config.yaml
init_std_o: 0.00611
init_std_up: 0.0334
beta1: 0.9
warmup_steps: 364
schedule: "wsd"
batch_tokens: [65536, 131072]
MLP neurons of a small language model. Each row is named by its layer, matrix (up: input weights) and neuron, and shows model dimensions 0-127. Each number is 500 + 40 x the weight over its row's rms, rounded and kept within 0 to 999. Numbers have three digits each.
After each neuron's rows, "fires after" lists the tokens most often just before its 100 highest values on Wikipedia text that the model never trained on; "fires on" lists the tokens most often at its 100 highest values on Wikipedia text that the model never trained on. A number after a token or word is its count.

L9.up21:465487483529517547526437412449480487520533502464542465447512496519467436482488522490508442515521489523477523486426463533522513522545401474488467516516464538534513570516465488481567535465495406453528471479486420529504453571504534482534584465470512431531566457519492481483480641526509528437451445488464543563514486524556502521483517505456466524492536551489564496535543477550488553499526
fires after: " g" 26, " b" 13, " h" 13, "ic" 4
fires on: "ot" 23, "ome" 12, "et" 9, "iving" 6, "ure" 6, "atter" 5

L9.up262:421462478533466598563476514472514500516572476500498494486412510450566519551519459486464502470467572512491526517464467487559472479541462515550541585518489474506492473499549543511498471487514512453478493478467386535536522472499476514541584513552417432544542501480557548518395477516515462428546543505512498488511514537556491547570481463515432431494501496505473432487532523513491474420470
fires after: "sp" 15, " exp" 14, " sp" 14, " P" 9, " acqu" 8
fires on: "ired" 20, "ac" 13, "ect" 7, "ang" 7, "ug" 6

L11.up23:510499461413469425514512543552461523493466552491524537502427489534587518486451502471473501505459566569590499569483562473451474396478469531581513561554511487501482461455476489491509515534583531464476542493460563577505584545499482489529516486526557514575474514482547478463418462454487496456460503467523479493513494534460546458522491506462473451439488560404459507437487487509419525524527
fires after: " p" 13, " B" 13, " f" 9, "f" 6, "a B" 5, " P" 4
fires on: "r" 25, "h" 12, "av" 8, "erg" 6, "hen" 5, "u" 4

L9.up135:448403492498523465492490473580451524436522549503502512488389441488524504557491471535487491480470449532537507477437536509496456516476488541535518457502562551446552511551451549497485458556504480496490497471535520520496473458530473466494535499523462512513545453517530436527467519616567431441527501465494480482504483532584632465476472518548512495532466533522556516507507385501460551456496
fires after: " |" 33, " | " 18, " |  |" 8
fires on: "\n" 40, " | " 12, " |" 9, " | −" 5

L11.up426:539519484522486516513564422473560487498526463479553494507457534543474471602513516495456554576451514544472551478503527449483523579502509407507564501535488485482511512557498469498487466441447549568470563504542555493492528537503480494478494535518462455543505425463556472439488505472557505524472512541497580498506517502482494508527472542520557490447438584529600483530533491508424546489493
fires after: " |" 51, " |  |" 14, "et" 8, "A" 5
fires on: "\n" 76, " " 8, " | P" 5

L10.up44:503515470463524543507520423499469464537497518476512468499551536470465438542512448502490408472507452499509494450526498482387549492508487448471472526447514532537541445500440501471460539475540525509442562515453513521400528484439546447476506570495497466476524512492522438488523549504573545531439517506535481542573457537443477552537482457481482515534517500433537468455607426548419507513526
fires after: " Al" 20, " al" 15, " Ser" 10, " dr" 5, " and" 5, " pro" 4
fires on: "b" 23, " acc" 14, "ph" 11, "ab" 7, "um" 7

L7.up51:564471479483507486452491445484488521472525395510562465535501456479478461508555522492454526502499562442487472509534497464485413483471407507444501586533501527495537508487440498506489490528507464480474538541482454515532562526485487510446512505560453584445461474423502515527510581551565482431520425519561501497543498541567461464501484512423520558479468458522554514532516397490554449481519
fires after: "\n" 11, " is the" 10, " became" 9, " was the" 8, " the" 7, "| " 5
fires on: " w" 19, " the" 14, "4" 10, "'s" 7, " only" 6, " one" 5

L11.up431:483478511434523475546449498527418515501516479443548478475509510445507527478462435466502504540489612522502529591471527534498560475500477448528473494535455530480555488578476473459494471522494570466484477517495491515468469554510603558513529538473511519476589439422501515516527498574497503469484479481521452535489466562546549454508489494427528595469511557532478419498561447540425570519535
fires after: " sy" 24, " " 16, "y" 15, "ir" 8, " mag" 7
fires on: "n" 28, "c" 12, "enc" 10, "m" 6